From a checkpoint of a small transformer trained on Wikipedia.
Size: MLP 512 GELU, 6.76M parameters.
Training: a variant of Adam for these matrices, 270M tokens, 8240 steps.
MLP neurons of a small language model. Each row is named by its layer, matrix (up: input weights) and neuron, and shows model dimensions 16-111. Each number is 50 + 12 x the weight over its row's rms, rounded and kept within 0 to 99.
Before each neuron's rows, "fires on" lists the tokens most often at its 100 highest values on Wikipedia text that the model never trained on.

fires on: "ed", "ug", "rup", "ab"
L3.up361:39 60 59 48 65 47 34 51 33 41 50 48 53 47 44 63 55 33 32 55 51 54 57 66 52 55 71 50 59 70 65 25 62 51 50 50 27 46 16 47 52 46 58 46 50 63 80 50 40 71 49 62 37 59 18 45 19 51 39 49 47 59 43 56 49 48 71 39 67 47 51 42 58 40 52 61 52 53 45 61 48 54 62 53 41 42 38 54 65 48 51 61 65 27 68 31

fires on: "and", "r", "ast", "est", " war", "ict"
L3.up34:33 55 46 61 47 56 55 31 51 47 33 38 48 27 72 60 64 31 50 34 51 44 77 76 81 58 54 43 53 30 38 40 39 59 44 53 52 74 41 55 60 34 45 45 51 55 36 31 39 53 40 62 57 57 36 42 46 55 56 36 39 29 42 36 51 47 47 24 48 64 29 62 58 54 45 32 53 59 49 30 42 29 58 58 46 44 38 55 43 63 48 48 64 41 59 48

fires on: "ated", "amed", "ured", "==Career", "anded"
L2.up112:49 43 30 46 65 37 46 44 43 65 38 54 57 60 66 60 80 49 45 40 53 29 47 38 40 53 52 48 38 62 36 56 38 64 33 55 37 57 42 42 54 38 53 66 60 57 49 51 66 71 64 47 44 54 30 43 49 66 51 35 36 40 45 60 59 56 43 18 62 63 30 34 39 30 58 52 42 75 49 48 56 37 48 57 59 65 44 69 48 61 42 52 31 53 67 38

fires on: " m", " his"
L5.up272:66 17 32 34 58 58 47 48 71 42 50 41 35 64 35 47 51 55 43 37 38 71 41 47 57 66 43 58 39 16 68 46 48 33 40 31 36 51 59 51 58 39 55 40 53 38 47 52 56 55 41 74 65 54 47 42 55 68 56 50 48 47 42 54 50 44 46 39 68 60 49 39 59 45 39 49 44 27 55 58 38 48 49 34 47 89 27 55 74 56 48 36 61 71 35 72

fires on: "o", "on", "ot", "ov", "ac", "u"
L5.up111:54 33 53 70 55 47 39 54 56 39 48 33 38 19 68 48 35 64 62 55 29 37 83 48 51 50 52 53 64 37 52 46 50 30 61 76 57 60 32 48 29 47 31 56 43 61 54 60 63 49 44 64 36 51 25 48 26 58 29 48 51 37 39 50 37 49 43 25 29 76 43 50 55 37 46 42 45 84 57 35 77 47 61 61 51 50 44 61 57 52 63 60 65 37 51 48

fires on: " m", " in", " per", " tr", " a", " \""
L3.up456:46 40 40 66 51 75 49 79 69 73 68 65 41 63 39 59 49 45 64 40 55 53 47 54 61 86 48 54 28 60 51 45 42 36 44 43 53 44 59 64 49 47 54 48 51 70 43 48 67 61 64 49 39 57 45 56 58 44 55 51 47 35 42 60 69 55 55 37 53 37 52 25 57 64 57 56 51 46 53 36 49 39 32 49 73 79 44 53 72 28 44 57 40 36 44 47

fires on: ", the", ".", " the", " of the", "'s", " and the"
L3.up23:52 74 49 57 66 41 52 58 48 63 63 59 45 54 46 34 45 50 68 63 38 50 55 56 21 65 54 47 25 49 67 51 60 42 25 56 58 61 53 27 47 50 51 22 40 65 51 41 31 62 55 56 55 55 43 50 54 51 55 73 37 47 55 60 26 51 67 76 58 63 46 28 46 51 62 24 72 44 46 44 52 37 45 52 36 61 44 54 59 31 70 55 72 45 54 65

fires on: " Tr", " an", " tr", " Or", " cr"
L3.up458:42 47 63 24 56 67 60 35 49 46 66 37 46 57 56 63 42 58 50 44 38 53 84 48 53 60 49 66 28 40 59 33 41 34 58 46 58 67 50 44 38 44 09 72 37 59 61 23 55 49 55 42 71 50 49 37 53 52 48 32 36 48 58 65 21 62 69 49 50 55 55 50 54 24 66 58 36 48 58 38 24 50 41 57 46 60 26 43 59 41 59 50 52 59 65 63

fires on: "ed", "/s", "-p", "f"
L3.up295:55 65 52 48 74 49 34 40 50 46 48 49 65 43 59 41 36 48 37 36 48 56 59 72 43 48 63 42 42 50 55 15 55 47 53 60 49 60 41 46 21 47 50 34 36 60 61 51 39 80 55 60 34 55 28 36 70 41 21 49 55 43 22 40 47 38 61 50 71 58 46 46 62 57 21 58 38 68 59 59 29 50 43 55 50 60 69 54 33 54 48 47 41 47 52 58

fires on: " m", " p", " pl", " six", "m", "p"
L5.up152:53 40 52 48 68 27 66 55 58 50 44 55 31 62 46 57 72 69 30 46 35 57 50 56 47 55 60 71 28 43 37 40 58 45 21 50 44 50 25 40 34 58 39 63 24 31 46 14 65 45 49 60 66 46 50 50 64 56 58 37 52 31 33 66 60 51 56 51 42 64 57 54 52 50 39 44 50 57 62 58 37 52 50 52 51 59 52 44 56 51 54 56 46 38 45 55

fires on: "or", " al", "1", "2"
L5.up482:46 46 52 39 48 53 68 41 68 44 40 54 35 35 48 42 52 30 60 32 53 40 64 64 60 42 52 56 36 27 61 44 54 42 46 50 61 47 50 33 65 50 31 31 36 66 65 56 39 53 50 25 24 60 37 31 50 62 39 67 51 60 63 62 38 47 53 31 68 69 68 20 43 36 38 56 49 29 41 50 65 56 43 37 43 54 55 49 70 48 27 54 52 51 71 62

fires on: " most", " tw", " song", " almost", " text", " inst"
L2.up124:28 28 41 51 55 62 51 29 74 75 55 68 55 67 69 57 33 60 34 51 80 33 33 39 38 53 46 49 39 65 57 50 32 65 61 73 56 20 51 55 34 44 34 50 41 58 33 39 66 59 50 61 40 49 56 58 45 53 45 53 68 60 43 55 44 49 39 36 36 46 48 43 54 63 49 44 62 43 67 24 56 40 34 65 53 64 44 44 47 32 52 67 42 53 56 33

fires on: "el", "or", "ell", "ion"
L3.up490:48 68 46 39 44 39 54 76 46 53 41 62 34 57 35 47 75 49 32 35 36 43 69 62 71 51 62 65 57 29 68 69 46 58 41 46 55 35 55 40 42 46 58 52 63 44 46 34 63 47 37 55 51 57 43 53 45 54 57 58 56 52 55 45 49 69 46 47 25 52 45 53 38 40 38 23 32 46 50 64 71 49 42 41 36 30 46 45 47 40 62 54 55 33 46 46

fires on: "ig", "im", "uc", "ir", "ug"
L3.up39:48 86 53 56 50 31 30 31 49 25 24 54 23 37 76 44 52 42 49 46 39 47 53 54 68 36 56 41 60 68 47 41 55 56 55 47 56 83 41 51 53 45 63 49 50 53 59 28 56 48 63 33 51 45 45 39 53 35 29 55 56 56 58 71 49 46 44 34 66 70 54 18 48 35 45 38 47 55 41 56 43 60 56 65 41 43 47 56 91 70 31 51 53 30 53 71

fires on: " t", " half", " mid", " on", " six"
L3.up206:50 35 52 45 39 65 63 43 63 38 35 57 52 66 59 46 63 47 23 52 49 40 57 43 53 63 59 39 37 36 45 64 59 46 62 47 31 30 66 66 35 63 46 48 29 52 35 72 39 43 37 40 60 56 53 44 61 46 39 62 56 41 46 51 33 36 62 37 30 46 52 63 52 56 40 58 54 56 69 33 57 47 54 76 30 51 59 52 53 31 47 42 37 52 69 26

fires on: " | ", "ro", "r", "eated"
L5.up63:20 48 42 33 55 46 44 16 51 39 50 83 45 39 37 52 62 61 40 38 51 43 44 53 40 56 56 52 60 48 34 59 47 45 52 42 32 49 67 42 43 61 54 73 47 54 37 51 52 33 43 47 59 60 58 59 53 61 80 38 60 51 51 54 54 48 58 73 44 59 32 51 42 54 51 62 30 38 56 56 66 51 55 59 60 57 66 47 46 84 51 58 60 60 75 51

fires on: " the ", " addition", ": ", "ation", " |  | ", " "
L3.up505:41 33 58 70 68 54 55 34 56 51 55 63 66 52 62 46 43 29 60 35 69 54 41 58 52 29 67 61 44 36 42 48 71 53 42 42 65 59 54 48 67 41 51 51 70 56 64 52 81 72 32 68 59 44 48 42 29 40 38 57 41 45 62 71 48 74 81 53 54 45 32 41 50 47 68 66 50 50 60 46 55 30 55 57 40 48 46 47 46 37 57 59 53 44 52 35

fires on: " in", " what", " ob", " rep"
L3.up496:38 75 63 66 57 31 63 45 60 48 44 72 64 43 59 46 42 41 42 43 44 48 42 63 40 49 61 39 11 37 35 47 71 52 56 42 43 56 28 56 32 43 63 27 51 68 67 28 55 62 66 61 63 44 42 47 46 45 59 58 74 45 67 61 39 48 61 46 53 37 49 32 61 58 52 55 42 47 54 41 58 30 59 53 55 68 58 53 70 62 52 54 45 58 87 38

fires on: " his", " its", "our", "'", " Its", " of his"
L3.up156:33 59 69 57 74 57 57 48 76 53 59 74 38 56 44 67 72 71 49 47 57 41 39 58 42 72 59 58 48 39 55 51 57 55 52 56 38 55 72 63 31 49 25 62 59 56 50 36 56 53 29 43 47 60 44 40 32 30 63 63 58 61 45 64 42 62 47 38 31 55 54 34 61 41 38 49 42 35 62 55 39 34 35 50 45 35 51 63 48 50 57 70 66 32 61 47

fires on: " high", " state", " so", " San", " Mor", " cost"
L2.up161:62 31 79 44 88 47 57 54 42 36 63 38 47 44 33 56 55 66 19 48 52 75 40 60 37 50 48 54 34 60 45 42 44 41 64 43 60 75 51 63 61 52 25 20 40 34 39 41 30 59 62 60 42 45 25 50 67 43 25 35 52 37 30 47 44 45 45 33 42 55 46 67 54 36 35 20 63 43 41 58 62 56 49 58 46 48 31 42 36 47 64 44 50 48 52 34

fires on: "ly", " also", "ome", "ases", "ically", "ally"
L5.up447:38 44 71 58 55 16 31 52 56 48 48 49 47 59 51 59 45 48 54 44 62 33 30 44 49 69 57 43 68 57 57 58 43 51 46 45 67 57 56 38 42 26 50 61 59 49 56 56 69 43 38 68 45 50 44 44 39 36 50 35 54 70 66 49 52 54 51 58 59 34 27 71 60 76 41 59 31 44 58 43 41 42 65 55 39 49 50 39 50 39 56 44 51 40 49 66

fires on: " ", " two", " most", " n", " the"
L5.up204:38 51 64 51 61 56 74 42 62 60 45 70 58 40 53 65 60 26 46 57 44 62 45 80 31 47 57 50 27 26 48 63 58 53 45 37 45 41 57 54 25 41 47 51 50 54 71 44 64 57 28 61 51 35 50 39 42 10 54 50 62 28 61 45 60 67 55 56 48 57 51 43 39 46 44 44 34 33 43 39 42 53 56 56 56 50 23 45 59 28 37 60 46 30 54 32

fires on: ".", " that", "\n\n", " in", " | Q", " which"
L3.up315:38 50 70 47 67 56 37 50 78 35 49 67 38 60 51 57 71 65 39 52 34 36 50 46 42 71 55 56 63 45 58 49 53 55 45 62 36 62 51 47 23 45 27 48 53 52 54 35 45 54 20 27 51 30 47 29 51 51 50 67 67 52 54 60 31 54 45 40 43 52 52 34 52 40 38 50 47 41 46 71 60 33 34 62 41 26 55 73 59 30 53 72 57 33 54 36

fires on: " per", " dam", " ten", "id", "ult"
L5.up341:27 47 34 47 54 61 63 55 49 48 71 46 28 39 62 32 49 29 48 40 43 54 53 54 51 43 57 40 49 34 30 39 76 34 51 63 61 60 52 54 46 30 36 47 38 55 58 46 47 42 48 49 34 46 39 57 56 37 49 61 61 50 52 43 43 72 67 51 25 51 50 40 62 46 55 40 24 62 43 48 52 65 28 64 28 67 62 48 44 58 51 49 51 48 50 53

fires on: " Comm", " comm", "iss", " Ass", " ass"
L2.up282:52 62 37 61 52 56 45 54 40 41 33 30 42 49 40 41 39 37 71 64 41 60 39 54 70 32 66 32 49 64 70 30 58 45 50 50 23 47 52 39 57 73 49 61 31 70 46 35 74 57 46 64 68 42 44 46 35 66 57 40 49 44 43 55 41 66 57 64 62 60 55 37 43 53 60 67 42 47 54 64 47 68 51 40 53 52 44 60 45 65 57 58 34 46 39 57

fires on: " ", " ="
L2.up495:58 63 40 33 56 27 55 38 49 39 47 51 66 28 28 57 64 64 58 50 58 63 47 66 61 41 58 62 41 65 75 53 55 43 44 46 59 66 43 44 39 66 46 59 40 50 59 20 52 64 47 48 43 44 43 39 50 62 28 75 59 41 57 61 36 48 43 38 37 32 39 58 45 37 55 39 70 34 48 53 55 60 53 30 55 54 39 51 58 45 35 49 48 68 50 61

fires on: " acc", "\n\n", "ir", "ist", "im"
L2.up64:36 53 46 41 78 56 32 49 66 39 43 66 38 37 40 49 59 61 61 48 46 56 49 46 54 62 68 43 56 55 60 64 54 57 59 69 37 44 92 44 57 41 53 61 54 58 40 45 36 41 58 14 31 59 48 16 57 52 44 58 67 50 36 50 30 53 49 41 34 26 50 37 36 31 34 63 58 58 47 41 48 49 42 50 56 62 52 56 75 58 25 65 41 49 41 54

fires on: " ", " to ", " and ", " of ", " the "
L3.up367:60 53 42 46 67 43 53 34 61 58 53 65 53 56 58 51 47 51 40 41 38 73 71 61 34 42 60 56 47 33 39 50 66 72 26 26 39 72 14 33 42 37 45 44 50 35 50 60 54 52 39 61 81 47 50 46 54 45 27 60 58 50 57 56 44 68 72 39 64 60 57 58 41 26 65 41 42 51 44 52 41 33 62 61 40 68 39 46 44 56 50 42 50 39 51 63

fires on: "ia", " State", "ia and", "ip", " Comm"
L3.up431:56 54 68 50 56 56 28 31 74 45 58 51 33 49 44 45 57 46 38 66 43 51 46 57 65 48 58 43 55 61 52 50 78 52 58 24 33 55 61 47 64 46 56 58 65 61 62 45 33 72 50 53 50 35 48 47 58 62 54 58 21 57 52 52 28 36 40 38 60 56 32 54 48 58 55 50 50 36 64 57 52 47 56 30 58 37 32 55 40 36 41 68 49 52 50 36

fires on: "p", "out", "eat", "ver", "ir", " P"
L3.up284:33 47 49 40 49 45 39 22 49 62 44 57 44 42 40 57 38 32 28 52 48 50 49 52 32 53 62 48 35 42 51 46 42 31 57 63 74 55 46 50 29 58 59 47 41 77 71 44 35 48 46 67 35 50 49 48 44 44 53 39 44 57 42 49 37 42 68 40 42 59 87 42 57 42 69 40 68 48 53 48 44 43 47 69 43 65 53 67 73 42 44 52 24 42 52 39

fires on: "or", "ation", "erc", "er", "p", "at"
L5.up375:51 54 42 42 45 58 51 56 37 63 53 47 50 60 66 44 60 37 35 30 46 38 39 42 41 67 71 42 45 53 64 49 30 42 50 53 47 61 40 34 49 57 38 27 58 73 69 64 54 49 38 40 39 64 38 40 50 55 39 38 39 39 56 50 43 59 59 59 66 67 53 56 54 39 35 65 55 46 50 65 54 53 52 39 58 54 51 74 48 41 85 30 66 29 56 61

fires on: "ra", "r", "e", "in", " pr"
L3.up58:34 40 44 43 53 37 70 30 52 43 57 58 37 65 62 72 46 39 43 45 42 43 47 25 44 38 61 63 43 42 51 27 63 40 27 56 53 71 40 47 56 72 41 44 38 41 35 45 47 48 53 50 56 43 46 39 65 56 35 33 49 76 34 50 47 73 51 53 42 67 43 49 63 37 60 51 39 63 44 47 47 45 65 76 58 67 43 40 80 49 43 46 50 60 40 77

fires on: "p", "el", "l", "-"
L2.up211:20 54 68 65 61 47 15 39 67 33 50 62 21 43 44 69 48 66 52 38 64 39 40 47 55 40 59 42 47 41 47 38 45 19 37 51 48 46 68 58 50 35 55 60 52 68 57 38 38 58 50 53 41 52 50 43 40 68 73 72 54 49 42 51 46 56 53 66 45 45 15 49 64 74 47 69 66 44 39 53 60 58 70 42 66 63 40 37 58 60 42 44 44 37 66 32

fires on: "ar", " |  |  | ", " ", "ant", " |  | ", "ic"
L3.up428:47 59 56 55 66 51 41 53 67 37 60 61 63 41 41 55 47 34 72 59 47 42 51 55 32 18 65 70 37 47 55 54 52 49 57 31 44 59 56 46 37 26 46 36 50 74 47 50 56 53 40 61 67 56 41 48 43 39 56 52 52 51 51 46 46 68 53 66 55 52 56 45 42 30 56 67 46 60 43 37 54 37 47 42 37 55 65 62 65 58 64 46 50 56 46 60

fires on: "le", " addition", "st", "021", "ot"
L5.up276:32 69 49 51 53 51 49 48 64 41 58 43 41 52 52 71 52 37 62 31 64 50 77 46 53 41 65 46 57 50 54 60 27 52 47 60 31 67 44 38 57 53 47 50 79 54 49 48 56 53 71 59 39 54 56 51 24 20 62 57 53 49 46 60 77 38 49 44 20 37 38 43 42 42 67 64 64 59 41 65 70 44 60 46 55 64 53 71 41 54 68 45 42 31 50 31

fires on: " film", " p", " team", " art", " song"
L2.up323:53 42 46 72 43 46 54 59 52 54 58 56 31 53 14 52 62 43 25 58 45 20 65 44 75 40 58 47 45 70 72 63 66 51 75 62 47 44 42 35 48 70 35 65 65 31 45 52 41 53 45 45 38 48 44 21 52 60 45 63 46 43 65 35 55 30 41 48 36 23 44 37 74 46 48 41 56 29 61 39 57 34 52 46 50 63 46 48 89 56 47 48 36 52 26 41

fires on: " N", ", N", " and C", " in N", " to ", " of N"
L2.up294:54 53 21 39 60 42 48 37 40 55 61 45 53 52 63 67 76 60 34 52 18 64 48 49 51 36 59 40 32 43 54 52 53 62 26 20 55 55 67 35 29 54 46 49 47 54 53 61 67 71 48 55 62 46 42 42 43 42 48 63 39 65 46 58 25 41 53 37 56 44 54 54 51 41 51 67 62 48 52 25 34 44 69 63 58 53 35 51 51 48 46 58 26 70 46 43

fires on: "ent", " in", " and", "er", "r", "ed"
L3.up478:61 57 55 37 51 69 46 51 43 54 85 51 52 66 58 53 62 36 53 48 50 63 54 72 45 61 59 55 48 74 74 47 32 41 33 43 50 32 51 51 41 53 41 66 35 79 49 57 52 48 58 45 46 58 26 56 60 45 44 54 44 69 36 59 58 63 43 46 43 46 50 55 53 68 51 54 47 42 56 54 57 47 46 16 66 71 14 46 49 41 34 57 36 46 49 62

fires on: " his", " her", " tr", "r", "'"
L5.up123:44 35 42 55 53 66 54 49 60 43 73 48 49 52 37 36 57 54 40 57 54 41 47 63 50 54 61 56 41 48 57 48 51 45 34 58 53 57 54 45 40 51 48 71 46 57 45 45 61 57 62 51 38 59 52 37 15 56 45 55 79 49 55 57 64 64 62 67 44 43 48 30 60 20 40 28 73 55 48 69 35 57 47 34 28 51 69 64 52 45 53 62 57 58 28 62

fires on: " st", " directed by", " loc"
L2.up43:49 65 56 44 65 51 50 43 68 36 62 60 54 25 30 61 45 62 38 30 71 45 60 55 49 39 61 47 59 59 74 47 38 56 53 72 53 51 68 42 24 45 30 49 42 70 45 41 73 67 46 49 20 48 49 38 37 38 32 56 50 62 50 43 35 49 60 26 13 31 53 28 39 22 58 58 48 59 66 52 34 46 43 34 52 57 61 40 50 43 45 73 68 63 25 59

fires on: "h", "ach", " Henry", " Alexander", "|---|---|---|---|", " (H"
L2.up404:41 77 57 64 39 39 62 44 53 48 51 50 41 39 63 46 45 43 64 41 63 65 54 41 41 25 48 43 51 30 39 34 58 45 51 54 39 70 37 55 35 38 49 57 72 42 52 35 47 77 43 61 46 50 52 49 44 31 70 61 37 41 75 54 28 45 49 49 51 54 52 38 53 64 48 43 57 39 57 62 65 59 43 77 46 52 36 42 40 40 59 52 45 27 60 37

fires on: "th", "it", "ib", "b", "able", "et"
L5.up450:59 58 38 77 78 54 50 40 46 56 60 51 33 54 41 64 58 35 29 41 47 54 65 34 37 48 67 55 59 30 55 41 67 42 31 36 48 58 39 44 38 27 52 51 56 46 56 34 46 51 41 48 56 55 38 36 50 48 43 46 65 58 45 54 60 63 42 51 47 38 29 32 58 50 64 60 51 50 65 52 38 40 42 54 23 67 62 53 58 35 64 47 55 26 53 56

fires on: ".", " | ", " US"
L5.up30:36 34 61 42 58 56 47 29 64 51 50 46 33 63 68 46 52 61 53 41 46 51 72 51 60 47 53 53 45 32 54 48 53 57 66 32 35 39 46 64 41 47 65 73 49 37 47 51 39 42 41 36 51 48 51 51 58 28 46 57 75 36 39 49 59 59 53 46 41 44 39 34 66 46 52 53 18 24 48 39 58 56 56 48 53 88 52 27 59 52 22 44 46 45 50 54

fires on: " include", " =", " including", "minist", " exist", " served"
L2.up28:63 42 39 73 50 56 62 36 46 48 43 60 80 50 57 53 52 80 50 50 65 57 72 54 47 55 60 42 41 75 69 45 67 73 60 49 63 64 47 25 55 47 43 57 65 43 55 61 53 52 38 50 74 43 44 50 26 69 36 65 49 34 58 34 47 53 39 32 42 63 46 39 24 42 51 35 53 56 77 57 47 47 50 35 48 51 46 47 35 52 45 55 18 45 32 64

fires on: ", T", " | T", ", H", "f", "h", " t"
L3.up26:36 70 43 79 41 53 43 50 50 62 42 52 55 56 57 60 34 32 58 46 32 48 91 56 32 57 63 59 52 42 42 56 33 55 68 58 67 67 44 42 19 42 37 47 35 52 53 59 33 68 46 44 54 38 49 43 52 43 54 68 45 38 42 41 43 45 79 49 51 52 45 39 61 49 51 46 48 54 45 30 44 50 57 64 43 66 45 37 59 20 70 68 39 49 41 45

fires on: "\n\n", " American", " Japanese", " is a", " was an", ") is a"
L2.up491:63 50 35 59 55 53 35 34 73 52 61 57 46 55 46 44 48 48 38 56 53 69 46 63 50 77 56 39 47 43 54 45 31 49 56 48 54 55 70 40 44 58 43 62 43 57 55 28 51 87 25 48 55 54 29 39 72 72 43 39 58 29 42 46 32 27 62 42 59 64 47 36 63 62 49 66 46 29 46 59 42 45 64 24 45 62 56 47 48 55 56 54 32 62 35 43

fires on: " ass", " as", " acc", " reg", " Ass"
L2.up192:35 45 41 47 79 62 32 21 38 46 44 51 55 60 14 54 49 63 50 61 60 43 42 33 41 54 44 45 43 54 79 21 53 51 43 46 40 60 73 58 48 60 39 66 45 54 48 45 57 57 51 36 47 54 51 50 48 54 20 38 70 56 50 53 31 49 48 39 43 45 57 36 52 22 56 48 53 69 57 40 33 50 48 38 64 47 48 53 62 46 29 73 52 70 30 76

fires on: " off", " pro", "- Pro", "(s) |", " Pro"
L2.up326:54 66 50 52 66 78 50 65 50 36 54 62 71 25 55 26 67 37 42 39 30 56 39 58 46 64 51 36 33 61 38 39 47 40 65 35 64 63 57 69 55 55 43 38 58 71 70 48 37 46 21 50 56 51 41 60 68 38 36 34 42 56 25 70 42 45 44 53 56 70 70 51 69 52 45 50 34 39 50 33 68 47 54 38 18 46 52 58 47 47 54 55 67 55 69 36

fires on: "ed", "ver", "ated", " res", "c"
L3.up319:35 57 67 58 61 63 46 31 79 54 45 36 85 67 43 59 42 53 67 25 39 64 59 47 53 32 64 75 33 57 41 52 40 66 68 36 53 56 38 54 57 24 59 32 48 52 47 62 51 56 50 32 31 57 51 47 47 43 40 54 65 52 45 46 47 47 54 55 56 56 53 51 54 35 53 60 48 72 52 62 22 36 51 61 44 54 36 46 43 40 38 58 34 54 67 63

fires on: "if", " most", "od", "ap", " suff", "osp"
L3.up291:48 44 41 59 64 55 31 40 50 45 26 54 48 44 86 38 49 39 57 76 38 64 69 42 37 78 57 61 49 45 63 36 48 72 52 36 48 43 32 55 52 32 56 43 33 43 77 48 67 54 41 72 45 48 33 44 47 59 51 54 46 62 44 62 31 58 41 56 50 53 44 36 33 74 53 59 51 60 36 64 54 69 35 72 49 57 51 43 45 36 54 56 42 29 74 70

fires on: "ov", "ev", "C", "ut", "v"
L3.up125:51 55 66 52 62 33 49 49 48 44 62 51 50 59 61 54 54 72 38 60 38 68 72 42 60 69 51 62 50 46 50 37 43 68 25 48 59 38 34 37 40 54 61 37 46 31 66 36 41 49 46 61 64 41 47 19 43 64 65 51 71 35 51 60 47 43 46 59 49 60 54 53 32 58 68 45 56 49 12 48 37 58 79 44 67 61 35 52 39 58 29 69 48 61 53 67

fires on: " \"", " r", "ow", "ay", " that"
L5.up466:68 60 42 69 47 50 60 44 66 56 54 64 40 62 40 28 48 61 60 38 43 56 56 40 48 52 59 38 49 41 35 34 62 42 64 59 65 45 68 52 55 28 45 46 38 51 35 57 59 66 42 35 43 53 43 49 51 61 34 50 61 57 55 51 26 58 68 70 63 38 36 31 44 33 33 51 43 62 62 53 35 37 39 89 61 46 50 50 76 45 51 62 30 49 54 66

fires on: ", ", "\n", "–", "1", "021", " July "
L2.up203:69 52 78 56 84 49 49 46 40 58 66 50 45 39 59 59 35 63 41 29 59 25 45 55 34 11 57 37 48 42 61 49 45 44 52 39 45 53 51 54 56 59 47 53 50 46 55 63 56 48 60 48 62 40 34 31 43 37 44 45 63 39 55 75 38 26 22 57 50 59 49 54 23 65 31 60 46 45 63 42 57 32 58 61 61 61 49 63 61 72 54 61 46 23 54 42

fires on: "ov", "ev", " later", " ev"
L2.up5:43 45 44 42 53 50 55 57 48 36 53 54 56 46 61 57 51 51 38 38 19 57 43 68 47 70 64 54 52 60 38 49 41 52 57 29 41 60 31 66 65 32 43 38 34 47 34 25 60 49 29 70 33 67 37 52 34 55 65 50 50 26 69 49 33 67 74 56 54 73 42 34 43 45 41 29 29 34 41 35 35 44 65 37 62 51 52 40 47 46 35 67 61 46 55 40

fires on: "ri", "ind", " sim", "ann", " short", "um"
L2.up507:27 44 48 76 50 45 49 72 37 42 38 53 51 33 54 49 52 64 69 36 40 45 52 38 50 53 71 46 58 38 58 62 53 46 62 55 56 72 34 68 42 32 37 56 55 46 52 47 52 48 44 41 52 57 05 36 59 61 51 50 60 49 46 49 53 60 63 46 32 59 74 39 28 41 36 25 53 58 43 44 64 47 59 54 50 51 51 49 61 70 71 57 58 30 44 49

fires on: " \"", " ", " in ", " n", "- ("
L3.up288:42 46 37 54 56 58 65 50 76 61 44 81 60 42 64 38 40 59 71 44 67 68 53 52 65 52 51 70 43 47 52 31 45 31 49 37 41 36 32 59 45 37 35 41 60 73 47 28 49 60 52 36 36 42 46 43 64 28 51 71 67 31 39 67 59 62 39 36 48 53 61 51 50 28 34 41 34 33 44 41 52 45 45 59 60 63 43 61 82 34 39 52 71 48 53 53

fires on: "1", "2"
L3.up83:69 49 70 60 60 36 29 43 68 45 44 67 43 50 44 52 52 62 59 68 64 40 44 51 33 31 51 67 46 44 61 71 52 41 30 37 55 46 53 56 52 28 21 66 39 43 44 69 45 28 43 53 63 47 49 44 29 35 60 17 50 45 56 47 30 45 58 34 77 56 67 60 35 47 52 51 58 72 65 46 35 52 54 36 33 66 55 62 61 67 51 69 50 49 69 51

fires on: "0", "p", "b", "14", "re", "hed"
L5.up488:49 56 58 33 56 66 51 45 62 50 41 38 33 64 42 54 52 52 63 35 46 42 42 31 39 50 54 42 39 63 57 14 59 26 57 53 47 65 16 57 36 48 44 44 35 63 35 46 57 55 51 30 40 53 36 38 42 56 64 31 66 41 33 32 44 26 55 66 55 58 49 40 47 46 43 56 72 78 66 40 44 39 61 40 64 60 33 63 68 56 57 56 67 34 47 63

fires on: "—", ":", "),", " featured", " where", " not"
L3.up385:36 62 64 62 61 57 46 38 47 56 53 40 48 49 40 50 46 47 59 51 48 31 56 68 38 54 54 30 43 61 60 46 39 49 50 44 70 55 38 49 20 41 56 29 47 47 43 42 42 54 46 55 48 57 35 43 64 42 25 41 44 46 38 57 39 43 64 58 56 52 57 51 49 66 27 25 45 59 29 66 59 20 67 44 56 60 67 59 54 53 61 44 71 48 79 44